{"num_hidden_layers": 8, "hidden_size": 384, "num_attention_heads": 6, "num_key_value_heads": 6, "head_dim": 64, "intermediate_size": 2304, "vocab_size": 2048, "hidden_act": "gelu", "norm": "layernorm", "norm_place": "pre", "norm_eps": 1e-05, "positions": "alibi", "qk_norm": true, "attn_scale": 0.159, "bias": "all", "tie_word_embeddings": true, "parallel_block": false, "init": "normal", "init_std_qkv": 0.022, "init_std_o": 0.0055, "init_std_up": 0.022, "init_std_down": 0.00225, "optimizer": "muon_variant", "learning_rate": 0.013, "lr_mult_o": 1.5, "lr_mult_up": 1.31, "lr_mult_down": 3.0, "beta1": 0.9, "lr_head": 0.00504, "max_grad_norm": 1.0, "warmup_steps": 0, "schedule": "wsd", "decay_fraction": 1.0, "decay_shape": "linear", "final_lr_fraction": 0.0, "batch_tokens": 65536, "max_seq_len": 256, "doc_mask": true, "train_tokens": 375600000, "max_steps": 5732, "dataset": "wikipedia_en"}
MLP neurons of a small language model. Each row is named by its layer, matrix (down: output weights) and neuron, and shows model dimensions 256-383. Each number is 128 + 24 x the weight over its row's rms, rounded and kept within 0 to 255. Numbers have three digits each.
A block is one neuron, or neurons of one layer that tend to fire together. After each block is what it responds to, as a language model described it from the Wikipedia text at the highest values.

L4.down336:111113132152126098154135146135169108145075084155132129149146130124160158117133126129135115130158158140136155152153126136091159174132153096084125138102141113160133101110138157117097155149102154125111076169121139139128128115160152148141164109124147143120143129137136088131110072124147137126133129137102166090136149112168144115117180154115115133110155156090130088075159117116159124126111
L4.down768:125143124171143080132160130117122105124102154127134144164055167154115112152142137087135131108135121172170097108086092137148131205102119115111142141123143098129096138090121134089134134145126094137163165148159099138120116146143133123134089100130160132126141151157130153149128115150139119182122121126126132098153107120109076119147116134160120080137128124104111137136143117118122108099129
L4.down1479:126095116105119138123115106157113095100130197120130120114175096134146136173130132116134060126066121113162123187133140126083138140134098157129107098137125132153091146145164113108155107134130149100145122105086164086134108146150134119080121125122123157108138165140163138143099117154178133160102085129140101067162133127119112089161113197121143150178161141134149118100158120110146098137128
L4.down1561:142154129157110171082102180150108128131138122168098136137098161136135170100129110150152135108143143121117075149128144105135147152122080130137104166165107103134130140144110117121106145140175073137113094138155161148105126128117119150128135073109098128133082114177148110109117136112127120102155119105108140099111176148120150132159078138149104118126130132155162097097085113086147124121177
L4.down1731:095144153144119115094088105134155073143092127140075098135106117145149102128154135102119153148107101150102109150148176110128082111117145126120094104126146093175071107098108143131167159094105092106102139156145129123128129098146120138128069122107156131147141138116151132115102113102100147138124107107094162091159127137101142194127108165157160118160120066162118182096097154143084127099169
L4.down1784:129143136060098100107162165088121106065080104137163158126171170088117100124098089114145125118103088129112111173139136162130126151157101133115103123127078128162059118102116124162115137129124110140101166132148145107133156153119127149167117150168148107112123110155111136099155085114124142107146103109145125111141099154101131103130174127096133139154107135131101117128161132141148125164144
L4.down2010:132154144184098142120151120149136128129091167095111112131105156080118109114150118166093124178118090136116178133127115151165148123117120153142166087123099091159109135105126084112164112093163070136127131121154119124111136152133101133148103153136149122101154162105128141107124080137160146098086136084133129155091107105137138168118126131142149189118140128148077114160133138118120142154133
L4.down2038:122140100135106173132136127112145136104103152121100081107143101135137120155129123132127139111121141138152134124139106158166120123090080161120131068145116129109136139113133127141142145132092145124109134149116167156084150141097139123097123157091129116085155151142139134165126134120125216100165091092096135150099116159118102124105102119105145141105168095152096157114102106163130129145176
Responds to: Linking verbs and prepositions. Mostly "with" after a noun phrase or participle, such as building with, painted with, diagnosed with, plus auxiliaries has, have, can, may after a subject.

L3.down45:121124120094110118146081165142130115128128145154132128184138153153130101144161122108158118129133137129180117144129146064115099129119174124128127101145104135108156108130143111157131117135115140158133116108154091104143124096113123115148108114099150139177124122134112137091142135119151139159121134103091114147171149103097119102128132102162103138099109153107185105145103140145118121101097
L3.down1270:112152082088101123155102153151110117140131136123128131157126106126132116113143148137118142110133107110163173159111168152194145106111121115128128140139136155125131155129163137141156101120160126131154108107102094091120125133076091120092149109107160118079116128130164091149121163094122120151119158173136187120101142094160153134128126106110110074140084114145190158095113113115127079106134
L3.down1691:127124130118118139193117090127157124118141142130130105180122115151151104160131109169114098154136075142083160124140085133152138192142177145103112094130122152136135114112180111150110092131091116146111108132132121138153164164091109145134152138144108117121109086119120142157132168122138104136094153131159099126109098135160168136111116095126146098105124153168166096120128127054115145123110
L3.down2264:097141126133125115137132107177140148145159168182168100081141113118129164128123074102167113162107114162123133153146132138123121123140147112151094184072131121117117141109165094155123155133101120130106108142084130134145126131134135163060074135159124188132126141131125133136101150111144098115152098142116123045119132123131128122147154133143127118161139151118143122176120101129083109067146
Responds to: Coordinating list conjunctions. Fires on "and", "or" and list commas joining coordinated nouns in English prose, e.g. food, clothing, and housing; malaria and jaundice; injury or illness.

L5.down14:083191093125111153118069135139155179162145157139091135084116119085132152139150166153123126141152139147129116114116155105124132139096124135123133118131109132141147130112107132180119141139160119127137120146122125127149175134137135097131115117084135164134160100132145120100120120132144123126117098172147163075128171152120153168165105152138104156142132147121137138112110096144095084149121
L5.down667:115202125152145144119160140129131125110125118173147116140107145123130192148132133132132162178151119172104128128140171129090125150142125136134135143150061091085133105104138113134100081133152080112101145187125170152112162119117159104136102133135136128105089091105156097127150174105115152105137106162118151120088137097088149137122109191134152139115133154117104134132111147153085098136133
Responds to: With and mid-word pieces. Mostly the word with (charged with, made with), which can start within, without or withdrawn, plus mid-word pieces before "in", as in coordinating, certain, unoriginal.

L5.down1741:084106124146128138117133151150133123125116193102129092131127118116139100139129082159138136137101171044181139092135138141156185162127136116128122115080142119128130145107105108124142115165168151118137142160136147135112135128132137127119151123119159131156134119094163133112108153123132108121083139130141122117133146131140111130133111114156118170110143083091105119082072149149093122163146
L5.down2199:110153126105139129111127167126133147081120206126139140134106135149153117123117121145123136136111132105131103130120178161117163101113104139116142143170143120177124126111140115145168127131192144111124130145111096141140129144112151133114142119172135137136144140152139093102106151109089083120109128132170094105119112067192127115124080122149112141158076144105164135191136162157121138151119
Responds to: Closing appositive punctuation. Commas, closing parentheses and semicolons that end a name, gloss or parenthetical, as in "Jagga (Jeeva)," or "Harvey Scales,".

L3.down630:160123177118125125130135115142095087151161115080112167131121161133137124126184064122099116127126117125123099060124114134137110116064136125169131122133162149167106149168143162146104153138122121149142116149108084165138115117175145105107125138157128169143116139146148144117131149115133094176122151127113082109079149134124104131098163136104114087193130157144151122147076127120125139178153
L3.down680:108122173136127117135124145148107094130193093132110094144162120133148089102092156140114145088127144116102125115099132108122123157127110142124165110144143136144125137142173153123098175108158140106122121129103128145131153114087104187120086146111109100128171176110111128129094100125182130131125133138120170148084111115143150115136124123125168129133140144121173135176156127137104153123146
L3.down1766:123120153150111104134151126166122166142138106160117121130125094119148094169129120138082090144103112168122109152145141143101108118081092120112113125126092150175154149171116151143144118111191153131091163160125081096165094153092139128134065158158172149147159140151127157100150086114136134142139116140085150108136131184134119114121116107160150160126151114119161121135113126126134106145096
L3.down2271:132146166124167115091133173156101137146088157161149105154119106129117119164166134141109096119106126124187092120107153126160149114134086137135093133139105147131150144104122141121156127108150144130118110101147123115110138132114089096155135152126112149126127121129161102135049162162134075107129172104152105102159126097121143126134120133117146109112114090104154109125127153109119174117128
Responds to: Commas closing list items. Commas and closing parentheses that end a list item, date part, or parenthetical inside a longer sequence, e.g. "blue, chocolate", "(2003),", "September 29, 2012".

L5.down519:151151136116126125133145125088120175104154124146160139116111148126138136163142093108153141166134087114159115115132149112149126147165140142127106122111086116123142085152149164118122144108142132159146129105119132150143146118141129109124161104100106136166174155119140156160145136148116086126119058118126140128125117147116162141145149115136117129103101152120098152112126113108151091130099
L5.down1291:101135115114131084129132096128113116117132158126143121152096148191127095174136142171164145100111102090104146150145123142140136121173094136119100134114123125129128187077129100112136123147135103108082177083089162147125139123157126112163138150110119151137084156156145156098168136125118147134129133094125076158114113138130156123132135149119081104098137110120154127148102171106101125155120
Responds to: Coordinating "and" between pairs. The word "and" joining two paired items such as nouns, adjectives or numbers, as in "filly and colt", "30 and 70", "criminal and civil"; weaker on "part".

L4.down77:147171168090107147109122125126127165137139213081162125151157079116151133101125126123099150128136146123188120104091118129180143127149091137149129134113113079123164102120104104115129128111124122114118104140147138128105143153130096100055143125098135146095120124134104086146158129155136159166124093114118125108125156123132101133106127140133131110118127145111142098108124117126142106099096
L4.down195:100118125143105115155144151164135131084095160111130126140149091146163117134105143111111089112166137118113146140081146129148113130151179109124124124151109123104130098117148131153098125142134146153113167157138137112135141109143142134095122174143152164122152124077120097134160126112127135072124142127125113106103164107104161123142119082120178106134161101131133123130129097124151107100171
L4.down463:159098128129103129123086210171139116124074158151107048148151139126125110124154124114142122119138127140142119072105133084103097150082112135159093132112151155103123129128142117185143134095153156108131155106184155153122148126078128151094110172127106102130136132121114130099115099161128130082136117147133121191154097050102092151103148108155153129125134138156116152130103095145141109120100
L4.down818:117136173122129135123118147086167148112093178142161113200129150113142123112156134133139123120134138131118138104134137157149093131096108111152127135115153159196124130109184121101140114134110070079098107113119133110160144138126127117128107133138126174148139115130161109089150128127146119107143141194173097099134116103144107149140131128148075117176162127120137150084126126163151094075127
L4.down1305:096188140089121098125134168123116174153136246222131121108138184160135112133130118133142093118159139131179157131143144096145157144122139120135116124147133142161151113158123137127140141121131138143168126087138088131120126152138117122117100124138133123115164085144143104128141118115130139143137159129171102096134140139143124135159134108173143115151119123141130094129134101151131109124118
L4.down1988:152152172126099110153112157112162140088120166154176119120118148111134100080121110139131138152151137151157118191114130101127096079164160136148101163090114142106140141184117097160106097133132146130118116108097113165157114091103155095112103122129096121106118117132122181105186149176142133154147087117114123116143103138118165111154080114141116130116134160135180151152091125111127109119098
L4.down2155:144129168112131111126138175114113149144138129098091150131149141132152138177112144149130109125123132152143137128089145112103168114133074144108153156095100104117147097108129140134124147115154185154125116136145101124101154134123094126072161107134136134120153164136107122065102163137155112127067172075161105098154101093121099153118128120177146149153114151113191147139087175128125106171158
L4.down2219:122127161085124129111097173152135112124148125072120121134139120112147126152105141154133139132123164138163131124073129115121163112145104173108116116115119128153113126087121120127095141120140140131136133139116103130133129111141108136109133168138105120128117139075143151103113158143128131141136131111169114102095136124180108145064137116144111119135127089127207124124112179139117147125080
Responds to: List-item commas. Commas, occasionally semicolons or colons, that close an item in a running list of nouns, e.g. food security, marine affairs, offices, novels; also after appositive noun phrases.

L3.down1233:096159130146134128095139144139104107130146152171093157133115127078135117103158102098150121147115167151154126143150083122164149138060141171090101089125132099139104143102143121120114149120127067156113145095129096076109133115128116106091143137122136142112155119133131154122135134144126118147090111144177102134123134177174113111117100087123113132110098116178116127160125139121147121142159
L3.down1616:085191121134112123144145108143165159114130108124107084154117156128113136166125154160105149111106117116113099136107129141148124122105087177049152131167127101100119122151163122117115110165117113084108154136111164148073163138098129151126133089075151180109137147135173124142128090116123182118169145153101143113128119159110108132138110158130125093145125095116148134106116101134110100125165
L3.down1777:114127099160106090154093130170164157083143165165145094157161135159126175125140068137190141102129116122128118140097117084131129156092149171152119156169134119133098136134143123149118152114112136134117145127110137128152153159112131088112119094123102100099133101107164105112097077132103111099116119174101180101118165198169111114141131131159101096135135094146116133150161139139125123149150
L3.down1857:128124101079143111129136177115163121140106198128124124163107092113131133121083102139134114098126124134155151079123105088117137136135122166142121171086113134185166143151111139129112087171162149143121106159090145118146091114111115105105120129101138090082099143144147158100102149152114160124162094218152147044119111168145124093147130094108182127131175161160112094089144106103097100177125
Responds to: Preposition "with". Mainly the word "with" (including "without") linking an attached phrase, e.g. "made with", ", with two hits", "ended with"; also "due to", "through".